MLP neurons of a small language model. Each row is named by its layer, matrix (down: output weights) and neuron, and shows model dimensions 320-447. Each number is 128 + 24 x the weight over its row's rms, rounded and kept within 0 to 255. Numbers have three digits each.
After each neuron's rows, "fires before" lists the tokens most often just after its 100 highest values on Wikipedia text that the model never trained on. A number after a token or word is its count.

L3.down337:139128171120134099139154129174143171143144115116142105118131096134145101132179136095135136143141138173115142142145109102146121131151124117143130137110134123183148121131111167113113097085105113185090149114139106153123120149150132100122153154120094125167125104132114166077122100112091110114145127117136089182136153155145157116072163129128093133103139132125120146120114124107106140097155
fires before: "\n" 93

L3.down741:131169118143110129132179107109126137082074107137075113116165170136109113134146126102122129147115154124136096125146118140143126135128119077154148091170157144138140072089102171087154162110147149152136123100157096162133140122145108100148101090124107136142130123147117135097116094118130114104136132115131113138117159103153151162118153162153104099133106169152159105094148143186110108178117
fires before: "\n" 65

L3.down2641:130078112082141115120105133120127096148099085086129103115122130115115139124130141121153123135147133118114131135117096120111140173149106121133146166114112080101162156130159103094149138096107168094098109135118142155122111113138151137143093154160122146130142126140163144128122172130104154124136114136126138132096145105118125104135113157111149097125161146101111123118112129132156137132085
fires before: "\n" 79, "-" 12, "|" 5

L3.down409:131081151069097157141098137096116127105100104117093139188139109125135120140135114158155170108137120132120166131109136108093124173166134140110128126091116109112135178123181124061148142076126122092127092144125133130151102121137143125153089143159132140126151167129112142147126138091116152142132098129137107123092122116143142110118091129135164086109121165132110141134087122127112148121090
fires before: "\n" 84, "-" 8

L3.down3101:118138127084149117144160165139136119060119126128131071138130108110150116142124110134126134120124125136135081156104140187092125146141133107099118146146155121126137105136104099121129147146133124142111144127142145147122124108149141112132107159109142116096141073055156139106108166100089123107080115159132126150130124142151153145095124086130104102151136081115117093118095110139095097126127
fires before: "\n" 30, "|" 11, " The" 6, "d" 5

L3.down3494:151082082110124193150192141107090170083075131127097158141125155113085106141163147109125131147130094105111173126122111148115124164101120144148091169154138122139128128080114183129147111091127168154142180117207175102121131133096111132106155114176112115146104147150136114130110152090105128115106123136179123108146111115095147123092147079141112137139112130134130115129137118131121113134146
fires before: " " 43, "\n" 19

L3.down2998:159091131104109107170118113138145111116114116114131182149167100129135153131157126169120160102128127114111168133095163113103116169125140119153164128089116103127201175143153148096170117084114131127166105179131147135127109133154144081135080130166143128114181157144110118127074149114130142160150118118111095138130166141127146134107072128091138082136157132143137137131112131113162161138100
fires before: "\n" 76, "-" 12, "|" 6

L3.down1207:135136159112112137126133178113148113129127149130115109128096126172080093106168131109149146140114182165112144151106107125091120127099129121115138144116131127149128137163115124145141126086115199139161161140155110168077132112147114123117103110129118183114143122156138106148152134132100116154166102092144113146120139095109133099148140134121096133135121122111168158088151125122172123103128
fires before: "\n" 70, "-" 7

L3.down3105:159128132129081113158115134134101136159123105091112123152132116132128128110135115151144103110118132122095169120132132133122136148167119122122119160123122107124086158137128162138183105125100116114104117135155136118095146119147158128152088138139122155148174150139108141131136110146123140132162133148087126172080121142087125088151126137153132118156170138128134114140139135110160151108120
fires before: "\n" 83, "-" 10

L3.down51:136127118165098126152075137134137134176145121111105104131175096140139124096139121081109124137098094132133087144149137135158117128140124124102090155130152128087120157140145143123159136104089113161117141143125129125079191198147149143141101133079158110122126086118108085126116098131153111150122146117112128146111085128119119087167172120096155155112145105167093134124113127132118144126138
fires before: "\n" 52, "-" 14, "|" 12

L3.down1901:129106125131145112111122097113108113170145125134144176137112140120133146096101142127151112162159160149121161146158110137068117119144098136111183148155156118128127176113128136110160109066149164103145123092096134153120149162117130138137104118164144120120158135122165148147126138146144165115154128129121119167137147136103162095120135162122159133092123176156146149189107107116132133102105
fires before: "\n" 78, "-" 9, "|" 6

L3.down3538:143119138111132141131095126100130109139104093121155183136130111112128133103166144147134131102163139112126135128109137142160137147141110133127167145083146076083136188110163110104135087099121133132145160129120143124137106133130146132157089157179131144165144126154096155142094117106118125145159153114089123148065174136115155123104114138110126121111173130115126131145101142135138086088093
fires before: "\n" 63, "-" 15, "|" 11

L3.down815:113140123122107130134125180166152072132144118131073152134139139093137113155163078148092131133120125169086130098128132118158095134111157149127111123127122152126136105133085098151155132109117162125120138091112101169087132120159094111112099128133118151143155085145112135137097102096123113076124139143159139152080095152132137152126158092146133148108144083127119136109104149123133150113104
fires before: "\n" 67, "s" 4, " the" 4

L3.down2932:139063109116123173125077118133090118139107117102176159155174120122088121179128140123129136102141117140120126119136162149133118121109096145126178147092141116139160148141087103121119103091089153136142136139132111118157128113148146089184098117141139128127117142134092103155132141168159133111115103143084155139114105124113147145104118129113131106137148114108156126128097130126111100141103
fires before: "\n" 72

L3.down2604:092150125128126158156119140135144098123117169093114146120173126118067150101120109159141124136135064157097142128108123108110119134151161122154149145101164112132120146162107130118153129153078149041135145118099116154136156131141094137138089114130129121136113128138112099127130133115112151090074123105148101134121131127140074117135155124112106173153128169102110088174133117092152111122103
fires before: "\n" 71, "-" 15, "|" 7

L3.down671:110119114142127152132074104123139143103154133149119116129131121147104120146136116166154148150136157149133124142095118127128111143064139126085136179148119121109136160141132128116181109113113125161116146159128134145144148123126164096137120130097100103164131114155148110098146138138139159108133138145110133145113123104155186074144207136145139152111153133152117143132136122135113115155138
fires before: "\n" 43, "|" 27, "-" 18

L3.down2490:166138120173122139137105134105132146137163145097137114135100107138159096159139137145120099088119117105185114152091126104104128123111146107134117135130156133180181159113123121104139144108074149122108124158108120155147157132153136088108089122121123111174112137105091123155132143134121113148097109111172137102104138142156144111133152156152149122133111138139136132144090138074093174106119
fires before: " " 56, "\n" 12